From a checkpoint of a small transformer trained on Wikipedia.
Size: 15 layers, width 160, 4 heads of 32, vocabulary 4096, 5.11M parameters.
Architecture: RMSNorm before each block, no biases in attention or MLP, tied embeddings.
Training: a variant of Adam for these matrices, 108M tokens, 13184 steps.
MLP neurons of a small language model. Each row is named by its layer, matrix (gate and up: input weights) and neuron, and shows model dimensions 32-159. Each number is 128 + 32 x the weight over its row's rms, rounded and kept within 0 to 255. Numbers have three digits each. A neuron's up and down rows have the sign that makes its largest values positive.
After each neuron's rows, "fires after" lists the tokens most often just before its 100 highest values on Wikipedia text that the model never trained on. A number after a token or word is its count.

L5.gate159:134170119153057157132108151154123060081155098145140181151052140115082143111094099124159154134164160123137116129121119141084209141141126148172156086190122085082174121151121073115168112145146185120147140138129167176084087127161134166112100190107114102161101080160149107150114100122146106106123095141174105139180080161144121169153146097120154208090036158103049121123155127131193111131133
L5.up159:135110076155143131095074116165112126120140118091104134109089138130080128129078193155168133220086107186171132121151113171057107093131130101112068104163153186037151114112134079097103148116180175135117069121096122150156143110105140146188121118116121103145139142163139110117159166130158106112156154076129130099098087104168151100167170145118105128160113107162054090080100170091199150152126
fires after: " D" 25, "D" 11, " d" 9, " Ad" 7, ", D" 6, "S" 6

L9.gate37:157115142163111104121148119159132092075171073159151185142067134127120110167172145134089172175152126115112206053106081097113145117136151106125137137180106091140114125124115088070126125067079134099185102141123140096164107139148105149149082105159147134112114142191173101117147079117088129127092132125202078134162067200169130146103140125146109165092054149123091114097067125128110130101189
L9.up37:170110150125079116139164174121096124127102129142130081069127139104147122107118088079080111086128126176109200115055114207077131140155130142126160161121095124109134100052107150110133079071116089157137049152128147147089054175082115115094111095139160156093140197139140091107105093123110150090142103157137102118085130139121154161094109137167143155111136127171107116141119116115123139098094
fires after: " re" 21, " s" 11, "-" 8, " m" 7, " in" 5

L5.gate168:126174128093112123132088160140166079105128088103170154078115137095141079077153137135045156100109118149123141071084141161158132150141172162161096107174140094072130115146090123094129046154112138158132116141135176132147099157163102119117161105163123148166161132121126141098135104136119133121151152118099107151130075131135034198129121115129129115130171168117099078089154111160159130119165
L5.up168:172067174085123165094094100120096136123163210166130156143145129128097174035158112145131152138100087172162118121098114071115160086159137128150107135160109132097148089114156079113119150123160119097166196080118147184117150109119085106135110171103116097125159076119152130119148106098128101104127084140075142157185104114097134082178125152112150193165206105094092076128173082085145141132186
fires after: " M" 21, " S" 8, " in" 8, "M" 7, " m" 6

L4.gate23:167138092147099128072116087135121141087170104156166162133115121148111106129152087170134155133109096138147123119153090155081150120152178191139122140136145129123140167156173136105164161122110127139124104166101168112102079129154170083145094138149074123190180139143122113121143159184195177106131089113106160149126143104075107145134127122126153137157101147118119093127171163092179102070129
L4.up23:155096189194162104151107124147117144116106155147146092084091088119112092120075112149111111081075081155089144125164155088066130153198111170118158193080100148123140179115118058163133110142110112120117225116130184120080128109168133128061167110120131124115179145140150033148081134167155115153115153108108117166087126135111108124156112105136139172094117107150119039095175114117118128122056
fires after: " M" 16, " m" 13, "M" 10, "ole" 10, " p" 9

L5.gate427:178134091150098088106087098084108108184195131141111149104123071143161111152126088137118203172114109103089133094063166121064114175131107198146133118188131145122140154077119130132135129147158124112160181156155216079088085169114138130097133153171157164146171155195092084102158112124091186116138093133093117156145099109112103133177089087119083148126119103170160142085133135119113110131156
L5.up427:169139066170075161120084190075103171140149170098119119124135151140156099099104085073100107161055090128133097100079103141110188150136165123123166170182091128175061165149130151117119153115170122159111149099186164133061119122157136085097108166100221178099148153099120146157165157113120128140179125150145105148129144107116151069094161098154171131095107115172163111105112166143110123161130
fires after: "1" 45, " M" 11, "M" 6, "2" 6, " m" 5

L5.gate136:112102173109083146105134077111120111188132114108142162148109110133094153151154170111140194131059198069126152171157146140087161127182194140129153186167135135097153130185185139130126113141099118158153138141166117125127080149127160167150100136112143154144128171127124147119153095099106171151134099130097133158110089176100161076135114098099146134148145064106128145067153164029069140113141
L5.up136:102138164144056157156156091149160097112096102121128106098139069095137125157097075134128175152089065164095152115187102115160128116162143140103125089104156194169116085133058137160150044102165128144127160122153152142124139098088201149139098149154104114092122127144120079145167168125185165139132118153123153120174068112069122107098146155173154102075144141104115163086141129128119130146061
fires after: "\n\n" 26, " n" 9, " N" 7, " s" 6, " K" 5, " S" 5

L9.gate325:112139145137108123172139093117100100097173128102113130132094099136132084110098121094110176097112146127138133095137179103110188090177157158149128183129113123126129178104132149110122159096066121152200147139177219127113136103107194217161065131152090100138132137055101102080139159131147102154099151150103099123144169103153108131131101057108135123090114103080087114144142120107103135115121
L9.up325:186128122142098188080152147123056136122115156073154195161086100193068177165116145129122107080081153084066094130173136104123130140198137101125115163108079191117108094087074105107093181167081092121132171137122129154068164081147142081089120153129130152121121128141090166130141112096163134094176073152152171142097152099081157162140121137091121138122141086072130104147142101133066123104189
fires after: " per" 16, " Con" 15, " m" 10, " M" 8, " An" 4

L6.gate295:137116169182080092146112110209120147149153124166158165125097118081178106109047100164156159162164122130156119127118121132111128195072134130170154112126142118159145142113122047119118178096100159137113161094194155134132135106160181131051147131215133111100148124159089099113124118160128163173129164150142157087119078170141104130161096119132137189036093157094145141105078098107148095091159
L6.up295:125117153161121100113085163138175157137170072182125151125153117093137114132135134083124139120143131123060121144064081141080148171141110098125143160085098141162160148131130057143178147107169138160113093085075114075115097175140072162112126199141113111105123129142109114135137198124162069103149183064109120108076120188077149120160083134138110129187125121157133148096091192170072126119075
fires after: " P" 20, " L" 11, " p" 11, " pro" 5, " com" 5, " | L" 5

L6.gate126:127114141127104172122031107116113088098185131121110178121120146118176162097081128127134180173066157048078110161137173174072136140124161179120128117110081084116130121123121076105137092102168130123121152126140168108130105131123124136142120154118139150089108091121136190185167107108101082069083118065170131100155077161136098169133159100113099214079137121118121176095127152139099129177172
L6.up126:081125190119189118137115109160120187081110159122116154156104054101121156140112179170141135145105090170124165148178144171148093102153114124133109166105158174118118069139067110172131174124138110130119093125086073130129113141128158112089169114126093164110111138162109075135147170101074129126165114159146098084096142098134093117205106193139104083095200095114187096103182122148122088123132
fires after: " D" 24, "- D" 13, " ad" 11, " d" 10, "D" 6

L7.gate369:076128143122101079110101105161129113083129120114136120164129109175087168150088139097152155116104130125109134160164095132162158190121121117110090141161162097128126155163144075131176102122147178148147079124142114164097111160116201141084119176139110019144105118109126059134146137198104121153153146133194144108117152092158120137119124113158118121098141167076198172122106157056142090138175
L7.up369:134134125109094062057143080125069097169095145127073105144073089119100076101123119112118105138133118158139147110124123112129135145162128156127135140147156107069115130117161068114189170150089180165154110101185124142100122135137134118132136206215149124118066086084148099135186126122122161145184136182155111150131153126182053143160133123087137117183163084069125191097112137077143122136127
fires after: "." 49, " list" 7, "G" 4, " R" 4, " ag" 4

L4.gate75:103108151129107135133096127140083124064157121154156154112055114099128106144120109147174179139184118098125082139105098151171145175180122139157183166120138088160181156145178138110149129068092157166099172152129180114182047107143152108110066160104113132129116093161043156158101095170090121089124095125133190159106134153154131174176106111131123154100126138122124161114187178127139205091142
L4.up75:099140084117142163096137124094155169160124114124128103144147148155161101112098183118104134132111138104143135162189103133132098087148106098148125137118100203131099210094159075163120087099126148154109112117139122117148192101125140115172124098107065125120102133079048149127124086106090152140130102180183074078091160143087132113180126091091095093038172127087195138126164138143051148085137
fires after: "\n\n" 65, "\n" 7

L6.gate207:145107160134106148152066102163135120129101170146150202080141103142128112142093181187195137111146095111082113126132098099139147202139182121158134173121133158185131124120086085119108095080147177075182166088108151125183067159074119112094140121140115125124145084077093127185146110141184069130137150067136150080118114153129130111132086108114132129147139135165160128146137151132132180109128
L6.up207:133151129164103112128135132113075097097183105196144105092100061115124143101178157170127122103189097067112128098060132087125107173075169145133129224115138101133097082121110094119150183136101142141106125129153131109121172144146082171134150202163125134153123076173125099083109074202141111081097111103150091154150112125144098152154146169126156140186074142202114137165122149168096135129118
fires after: " p" 13, " sc" 13, " com" 11, " P" 7, " m" 6, " list" 5

L5.gate180:196139111094143151131103118167116121125126121129153118106145097177043151157183107172133177124084193124139140107151105149106112100148157190167098150174192152166192133108134101068175087176109175100144129129170141121101123096105194126165068133133133159128135125139157170092127107055126187102116107143143107145163138166141119095132102161093095117100141149076112159093165134083150177093186
L5.up180:156051137174119154072035121103111102093147091144095178156074103113061050105180133105078131120130132154125125136133150185101079135140179101103114139134107141126111072132127048140151156147128195133124125135119172149086134108142151158108127172168181128156128150133117095138122133137107080145098078149196072183168099070163068151176147167125157130139168120083130124089124084141152112136112
fires after: " S" 20, " T" 11, " M" 10, ", S" 8, " | S" 7, "S" 7

L10.gate26:136129098142119140138104092146098171180176146106147151137092159130168118107124167173140153105145170114105071159071169141154177154156150164136143179105165140136151088114120116091139108129115114134079187167175198168197100130130156176157153111182122156140115100078112086102136127134143177085100082131136153138089114113161112091089106103119174136137088181117156115113107143092096119139174
L10.up26:146177080097075149094082134135090125110142097094178105122142136169124171122155133132118118133106156142159138141087136169084126133083133084106121152116093148103127185129146097108180180116153166151179068121169193136056115196135108130151107143117115165159076190111144149107133121133156131122103155104152118105140184146115197135168115153128194124098160141123162157116130123144104122189094
fires after: "1" 19, " al" 10, " m" 7, "\\" 5, " pro" 5, " C" 5

L6.gate379:137150094088110113145148134108084088125121121168098136146142072135143142143128112084159137126167167111111144147113086086150164142167174124137159148154112028055152180185158084119112127099167139136145122123143150095164115095127174224112093118075131097106079105152114165139129115179088043165175091146125067161123078123117123077163154144099171110122099119064119141145188145139122122068089
L6.up379:134138147117110186047118124173139137079141132124131141078154092092099076149142080127137138095188118174172115172165130111154128114140076159154170157136119162142119137121160168131171071113135147124154120147154096129116121145130156131101146102100127121145085054117050183145107131116101122109152154166157160091164058141130163123194096104145148147063146106149168191125094099112065093128127
fires after: "\n\n" 64, "," 4, "und" 4

L5.gate219:154084146103084109148091126197112132121132137093107164113141146128110092105066078127164140085152148133135126103160158121096140200173141127180134143103129121187166122119115086091172098111078133126168200147144156095091078165125123148113139160152176168141187138093144067106093125171131095206148162069133146125106088124112096093116065111051129121150151150129224150128122157104142103105179
L5.up219:136071091116112091136146148189173104177133092223134175122112149114106146164141153129122115158138100155173133103123096184098126100137175090146150092132117130122131081116075090148156148149144111141116175143116162063143128098144122108090190132118119085174159091175129093147154133090135108136117139127133137097130068144142105166177096125159053100109114180083194145110145105106043095125135
fires after: " P" 20, " p" 10, " t" 7, "op" 7, "rop" 6, " g" 6

L4.gate46:203175183137178125126138117103140147114219108124161121185128129119207142135109143137139131173122131061135163144129116122139131154156106158133150126140117100134109183178181133070112109106110134156109188124104168042111120143101139131170088119147130150175134156119120148139169094166145138113114125117092180142188183083153133103156127079096112182151115118121127127120148126115058140121111
L4.up46:135124168102095056142172137109130157121071130121116079136148151105120070160149133114114151145153077079120105118109142134133149156148143141164182146100128067139111137142148140118164137118086117162083220157084152152074124116131096105132090184155122148106184148074109143119121208156209126160078165139175163153098130097089118092091124111106146127150107116082132214182141122166151139146141
fires after: " m" 16, ", M" 11, " comp" 11, " M" 8, " | M" 6, " foc" 6

L5.gate435:098159123136143136109080127093146098131085089136136115173145158106142143142083131115103144146154153162117188093084086092113156129156147138155087140124145115150150124095199106095157137079176207180171115152133088102186091112162139120143080078127115171093094093099090145114120139139127110130133153146147108050152108101074102149129093090123202184112134143165137107070208152091149110173154
L5.up435:102162139152131109107089139127177104148130122110113180149076073112123107134185119145042102089141149154099134077187077162118131104132088115147187097132191146145143127141179108088159111104204138106176109184127131098114140150135163105126172075117097161132080080068098127167109092151159122138100070084142074066173085152127072150152128088105163066099116139150143120089125114114178146143090
fires after: "\n" 53, "\n\n" 42

L5.gate198:139165153099149089095111155155226122112135107089137131107057129096154078061109079130119171129144163092145107055143152129099128142046098157171131163172138080098154151195145127104152145113143138117133119117136176141159124120166123134128134126127123129145174111144126083070162135120055109067133149114134093187156181158147055177137100156092077119130089114123208074124165154151132118075126
L5.up198:129140149167108147127164154158084122100130087121186176155112100093126157178117159131168158119116143116128108127124189112088100124153159157141178176107107124152154149089112102141147086117076068108165021209176194167078130144075093155087151105127147175130088100147113129124069178137093117129098135129117128106179171090108106112153104117143147128129119165140151154139142099169153117074111
fires after: "1" 68, " s" 7, " m" 7, " pro" 5, " ch" 5

L9.gate319:143138128083170169109107175102099082074153115105147147090104111163177156096075176094100210162154150095104100126088149129093140114130153146128110105119134120149156189137100061122126132060175181092127075139081157081131084107152150135162032148090159116173138135164100076106163122127120077098135145084171066113170097112115127102175114095160148145081133108126116113131144135161093140114144
L9.up319:121165115123100178148108087096141124103103060208184152100072042120126074157159100105145177083131177114123170110137070142162159208137142115171142128157108119139102134144127153076129151109140144174106138155165127094141122153130158114124072156066150102189158132087126128110165144152112106127173136114083120159109039112138137099157190072127177179148154114149180092089090168123156167096142
fires after: "\n\n" 51, "==" 7, "-" 6, "006" 4, "1" 4, " re" 4

L6.gate360:178105206133152134046134088098117085118107112114166161173086104166148093094098130140106140136133144077115084111119116148137106137110126111136094121140124060161093118139113133125133112125105146132153110103162191171108106163170155133119058174137180169125129176127073086099123140145139103107110151132208109168146118114082077072194129095100189148137114103115113130154079107129105145072141
L6.up360:164161121169130097127114120120118098103124118124104113120102126106136121116131103133126117159156088093122086092087159138180080119155101127148120172103171131128154147112108120153154068164091127093170249095087167135095158129110156125019088094151164142167184118118149088183128113141076186159094087116112116120148165093124136168162140147137126125160127125135076189184130141126121113084061
fires after: " m" 22, "M" 14, " M" 8, " Res" 5, " list" 4, "." 4